Weights of a small transformer language model.
Training: a variant of Adam for these matrices, 209M tokens, 3183 steps.
MLP neurons of a small language model. Each row is named by its layer, matrix (up: input weights; down: output weights) and neuron, and shows model dimensions 32-223. Each number is 128 + 24 x the weight over its row's rms, rounded and kept within 0 to 255. Numbers have three digits each.
Before each neuron's rows, "fires before" lists the tokens most often just after its 100 highest values on Wikipedia text that the model never trained on.

fires before: "ac", "les", "ect", "ge", "%", "are"
L8.up499:167134142129101132121146123130117103127118122146138130145122121110124121127143153177128139135112134144123134151123128100181075121155140148118104077175129108087138132117114129120146130099162136138159149146079146132128117157157160165159097115137091116124143169108143135161066105152151138106132229123087110134103139131085148122110119094089083168105140137120099136111095124067146139142138132142121132064134169175135120135132121103146080121090128113176128118138147115140132166106131108124127133136144119138137182113143134154100091140108120106124118121119131142114168171161171152116
L8.down499:127136137137128156124167119145150126122109093115157108114137117135121152094104159109169150100152106108195118091113093156100123095111110105161123174113178117173101110163127122121104185115103127133135106117146098114101108124092126110097156106132161127146112102130136164089170113118107155142124061153147154113133116138172116118131127140131137122141094138120125097136116165133104128136130081099149144198145160127163117107104152103116102127155122116098135117139152161159123113146133103145160090096161159131109112121117131122157128133142160146096139124093099108162124123135070148130

fires before: "\n", "."
L13.up419:149123098104087130118146116097176131128136088091151146113133117090143108128112142154158102114165119104091152149124165069144115143101113094107115120130114116109152123121141139128124080090166118124139133124167116137149114121121153128113090138116121153134098159111111105119112126146117107103097150187164147150120136148130159089136119111098147104157125099122110080104148107113092160143126092109101152130129067144130123140179142114101078150129129140155130123140106123141144142161122112137142120123203118143161146117158107117150114129165103156173115126110143163137139171147187113131
L13.down419:115111146152106144071126113148140132138136138104163129102119121132180106098118131104140105097134203116152169134148165114147125129117143120118130153170118142137099161147126117150100086093127081134139141098131131121140099162117185093105124105110134151104114130109130125113123111162118107143128113131131166119077118127126153101120133089148156096122074106138108140124130141082139142170117111099146154124120127101138172137108161167111116158146149111112137138123092107149136123126140119125158074155106120127122139126124145134086127127132178149181145126095087125136128089150132165078

fires before: "\n", "ly", " 0"
L2.up872:106104150095158109116124145141162187111140113109131097112108143115155114118095122124169163134163123087121135110123141129139130091110106107112198136150131141107130102097113119122197143135132126153118138133131097151096173101135156150121099113131141059125151114078153134118126140102123153104128131172117100110147176158152131084136112160167141104146147075091147125135113100136143162114174146153121147136150158124132116131134103102136123095137065119111149155160129110096131103141138171163117136135152087146118135154117117113100126128132154138133123099102185081094130139110138092135
L2.down872:113163146100106110141108091152145096127169128110141116096119108145128137116167118157117140095120147133098091145103147138128112015128133164130076154136148109139157125098109140146147115168105099149136177129163136099120131128132144148112087099141095096152110168101110095136133163106116164123128072171157143142122102146174143119146117109117133114112137128162127159112120127131113089133129148124136147131172138162135131125132112117100156091176126149114115135113085090109071128140137145085105147111129129101171128152138101118140120130171129098179138128112130128104145147138167110126

fires before: " |", "ate", "al", "e", ":", "%"
L13.up137:148129111091076141127134132131100109118168157131138136142123139125121142105136165122129132171068120101116148121116125085156101141170103118133144090130139108129148128137130163151133132140092119142115113149154150124085176119132124133119136139124110122159130114129120074152122148152143179134082141156124099110123112120123094146096073099141082123127098154126136085167161104130077166171148158095116125126113156140090116117128097157124122141111146155139123105154118127133136122158099136114152156145143143129141155090114122099115068153114090134189095084136146180122080139119141171119
L13.down137:150146121142128158108128162126137144129136159093118151128124130154153139116126086135165151124133165101141117188137110145137133121144132097113111115139108172118167138093148115139170102145120143134133128092139157071118172106156090115112140063165107161134155113133104137131145116166142138135157141128093139098122105129131123117108112173144156108127106104124150122128132134127147144119132102101115116163122153120080112089062132140108125157126069105099092106162113086153064117134101137167143164132130167097106154128116118125104158170112166132150112114068106081129131136156154151076

fires before: "ail", "ut", "gh", "b", "ict", "ect"
L11.up799:135084162116128106128147088144130109077130097114129152118136127127118154109082159154114146124109089135111127172182121148160129112179097141125128137188079083145107119117130126128151137120187105163153115142097118118120138110094133118144138096123112071157144162102143110149098120138128129144118137140109146100073118176125176102131108117167170161136140104090099163093126120108173143127125081127126146141135179140109115134086114147144135136127137144094142145126121133103124141126107125153129162108149143080125144134110141114113103135118169091153091116136126123110098159138141141138
L11.down799:147124120129126117156133111128154128123154093125146100117116109128128158136133166113112139096132099118126169121139141153112119111147136136154136185203096141114098120085114163100144091119178083110118124082134126116127163132120118123162111113098150126100169164113146105161143126118105146151135166176099132126082076121113111113063072141120152116127135138123128134099105102143105174146106129149115094106155170126110094138135127093095121118122125077132120080111106158149126149125129148145154150135136129099087128140102142116089164144129134118189119146129165154112166107138096107119

fires before: " |", "ation", "or", " of", "om"
L9.up600:108126132121136097145150105095066132109120178086101180137139105126077106137101157141148116180102135130144114108143110143173118115128102124128126117123107124125100136101107152110144121138121103086180095127150141113129161124124141099099158088116137119115188113112133104113140143124141127121117130157165137126088145107148140117131122131144111114143102119134151142120145095159120123074141151143119132157124178172135106157133158124135102144116089176168112157133111151123122153153122063130125092110116121098114147166136147085149119140100135088136107146145184137110113129120136177149
L9.down600:136173153148145177081123119130114119172101094158142088131131145129133095123107094095152126128148105153125173117154124162063145141094133137108142140149168109095152124162145097112156119130113103129100055146104118168134105102136165124125119151095135167094117183106178155098116148139133168130123121147115138130117119106107163099167145100115144143175115147107158121165121142115154165154099117141082130120104091128158142093149151111152152112119113117129132120112108145115157127087173123122141149129154151150124107112073120133099107157113129158114106102135086122132115128132146078108

fires before: "ed", "al", "es", "ost", "er", "is"
L13.up479:113077171094097142141128093133116122103123181126124133123137163132085074095141141111155130130135112121098100089165109099139109147121141111141148145173072111102121139129144180134141102115151152121117179113127174136153153111132134146111128104139182065131146107128106052118130124136183164132146152122152098137138160145136135114142114148125130134143128100164115112149135132109127130162135170141098112115130124134121101122175102175132123138134125132081153142103122104089155150125118135162170104135144128110141148075119107145175092121149117157144090160119134105105099138118125134084
L13.down479:133163145120133134113114118120074169120123130113122153119125093072068118125096134098105120142150105141134121123085145111120124164143125079121143126099142129139138175115137124103135120139145132118113160154100139097096140204131098117155111128158169150158161103101105118089137119086104113118123139081105110142126164110129135104106148179081130144159141103129162120185151165166111118150139119112128110111164079125139146097115138133135183126124144116138126141126082112130123137117157163165121168103144144158147143154111161151141089128152154143137103123125126115162113122107143125113

fires before: " |", ":", "%", "ar", "e", "a"
L9.up525:131129157097104103133135107106139106119136111111109126160124146148169101132082134124149151145051122128134081136147120091120120113123164178109140128117118108105126118117106176136148098114093105111135134146108136102103178142144173106133144175140168144115121100163127134155132114150124143120128144153111134120143174148139112126127120095122134110109098126100154154125163132139171139128161075113120159140120103122159107088090144152112109173106181141125104086148147146094124135151113112119131135123131129109139153139145094127131108133112103130158122157154112158109096171152132123086
L9.down525:125141168135173124160122136129126125129140087162120116131161146113072129119112166146127081132173092109139095078125127136154111142152141126098141126124132092116143137091126101128141148137130119114087154168113144138131175096134134135125136141122103121169151146119123121098152089121119127164082158126121101105100112049148134161139131150130134122123179124140105130109160146096117116120147099130088119118150152149112134119148117105152158113172126141171169153159163111112088101153106152141118121116123159144134133075150100126126123102130097131146076168099145124124092130129128120100

fires before: "%", " |", "s", "m", "st", ","
L8.up113:149123108130126142136099093131104130102142085141096146105167136161092170141131107149131127105110110086112117146137158120111110130141140131156140211124145104123155107141148135118148096123112123118083155149150135132136081121140133139107126150150118145191184128165143117108124150115115085110116141158123088108129134173106124155176054097129120119129186106133095150128117147145084114135120121132115134135123142136128132123122165149093122132111110085120123106129126130073116139181127176137095124086202104119124142136122177128092106148106086129136118155135125092104180116111135120145
L8.down113:102121106155144106119119168111144128099158089117140139117115147106156130125126146048109123132153110130130114118151118145165134116099137087151177091105105139163104175097140132120123122114142124146134080107099164173099132151106109138114106115102137172138114131165135130047204129167124107113155114100108150112119128140144153111118128151117116072122088148137135147142133122114159146119140111130127136145111122085142089136155125153144099127115112101178092120108182150166176129134134144126125138130121119140141140120113138107161155153109106070129099124148092064186085141107151158129

fires before: "\n", "ai"
L2.up507:139082125104139091109109104128140139155140127104123072135124132097158174133078153171172116115119117126124132107149161117181103112116134101098155126132157134154155104112161121112168142137124134113077150158099141125097116107168173202111148121176113096090123150149143120144109118112169116080142154176143124112106172144107103121140126138114152120126131093120094086131152101146128179117129183136112114138124116130100159083133108109118138129119115141145130114138148108119146104133130117140164165133136154106131155152133140115073131129148185141127116078104153123093131104091146134138
L2.down507:122149111096121097155147135104112145136143139167131132154120165128131111123133160128104139127113155147125088093148126155122110078116134124096162133108112170135091116084123115123208154150147113170104146138120137152153112120153058124146113150137111156126149126093140130099124102081164125156075126128107099140165097129111084160143114148158146105122137102107139139122118141116112136149151099115126098143185138125162149151123109160119122123122150146127068095098098089153158132155109172104114131090101127134163145157137124088140131099126139096171161150141146113141161160159133129125

fires before: "\n"
L5.up192:102069137138152089143136072126156150129139125108130134079118194141128168116137136163203127125123156109091120127143134092177112104114130124104151154130112111131137089113154118125139071111126100170099147163143139125144169090168157096145121152137106127071122152148148119150124113123174107113047138167132117126170159129122101087158153111116146119126112092110098119139161145129157119117108139112105150142137123146140101173172150122112126120121090083158169122109123172110137110124138095114139116106118142107107151142109122117113149148121162143155117113135088141119161114135132100113
L5.down192:149145132101152112113126134137155109127110113117137105109146133146129143132133089129141112176136126080102099156117148122128162089106139113124163145102120176114122120130114127108109093134110096136145168099152118120127128128100138133137124126112121112132124130073157144155140110120112124116086084174115161150090115154142172103108109145101131136129115131134125099125141131145116131113153161102128122131138101124116108131127163127116116117167115149093103102130126152146112117124155152150131100149142157139133166131124128073084199137125136123185255150138133124117088131116111128118

fires before: "um", "od", "ol", "ent", "ence"
L5.up266:134124102151075115098140118091116155106116149112093177137145140103112125103140132184125112148115124106101126109154116094154092124148089117139153077156146098124160141080109146107141081116165165108159106117143122138141099131140091120102170061134086148161132149120108146131142116152129136171133151139103162106123111152113116099139107116092125114116107130128103139074114128095155146130163133154119160137138123153118084139125129090123135128115122140145100090160148143147111121143089116145127113144132115124164185105142125106114113150135152138175125195159163139120143157096134139104
L5.down266:163114118123141097153146161163143142089115092123061080144154104128134155111124133095127134133086147108109131141116118113144100114126146154148130116128147116119169118116169168141115118129128134085193159102128123108123148154111145093104149102141134165133110122136087167130147104139172176116095161130138108157145136128110117123166123112093127129144138103121105090087114145127130138125108138064118126105157133107151120171126123139135095157105136134150116132112157142162156180161128094129186117094144110109167162103075131095139121139147148153168141146091117085088120127138111169107

fires before: " |", ":", "t", "ing", "inal", "i"
L12.up651:112101101152126125134160112128132090111142137136126128109096147154130175105118117106167145145060120098150127140122128089099109165139164114116122114129138177143132086085070138059163131137119100125106112145138119142171130109129158125133166153111143148135114131123120097136110138147140114129086140139144136129132128114122115134169094133156145107146173115116122091162110091136127117137158119095118188153102094118077124088176141159112130161130146120162145104132098145121161128103065149131114111094149148117079140136117097140136107169158143098142083109139117136128125111143164176143
L12.down651:129087146137141144121163087170105121101098124157144137160122121142128072134150117146078110113129127137138164113120117134178186129144140141176097112186134091121133134137126093134148162159096124151112098063115120139075176131131068133121142131091099131117101162125081118149113151144142150119172128129159128118149121107104125110130113096099130135124103108124111125127116164131130131137137133117103120079153142155132122086180183122153140141119144085172090095123118117094120132141143144135103132123096140151159122107134177134118164094116141137120166104153158122153140163121116130098

fires before: "\n", "e", "al", " of", " 0"
L2.up173:105104142147142100170128119139140116138163104072158105160160139122099101155103114150149127130126100117117106135122151127158123119115136084100103174141135093127112095104124117128153174093094095100107142125104118109127139073119175133101141112170138121113192131118171106188133133100150104118096117142142137125126146151133106113163083092142133120113139132149097108105121098070130127129137167096097147154130115144085100098159182121119137120134122156137158161093131125104134105134145163110082180156142138084110130155105131129134149158137111152142149123128112120117098134143120128177
L2.down173:158177120097140105079116107133140126136145159092126183098186169104129145113094118061118120159094167141144149120152122156138134138106124127127119115126144145161100146115115109131098064126163110143125118143148127127147140145160150103095091152111155159151085143137121144114162100113114135142155116119104123057152091075085107099116150154154149120129128126132132089125155095186124128135139136099155111120131144126131126159153075118154108106131129094139110100138118154138159096155160159153176151115114140121132116133141127128135134149146141134165097156160108147139095147116113167113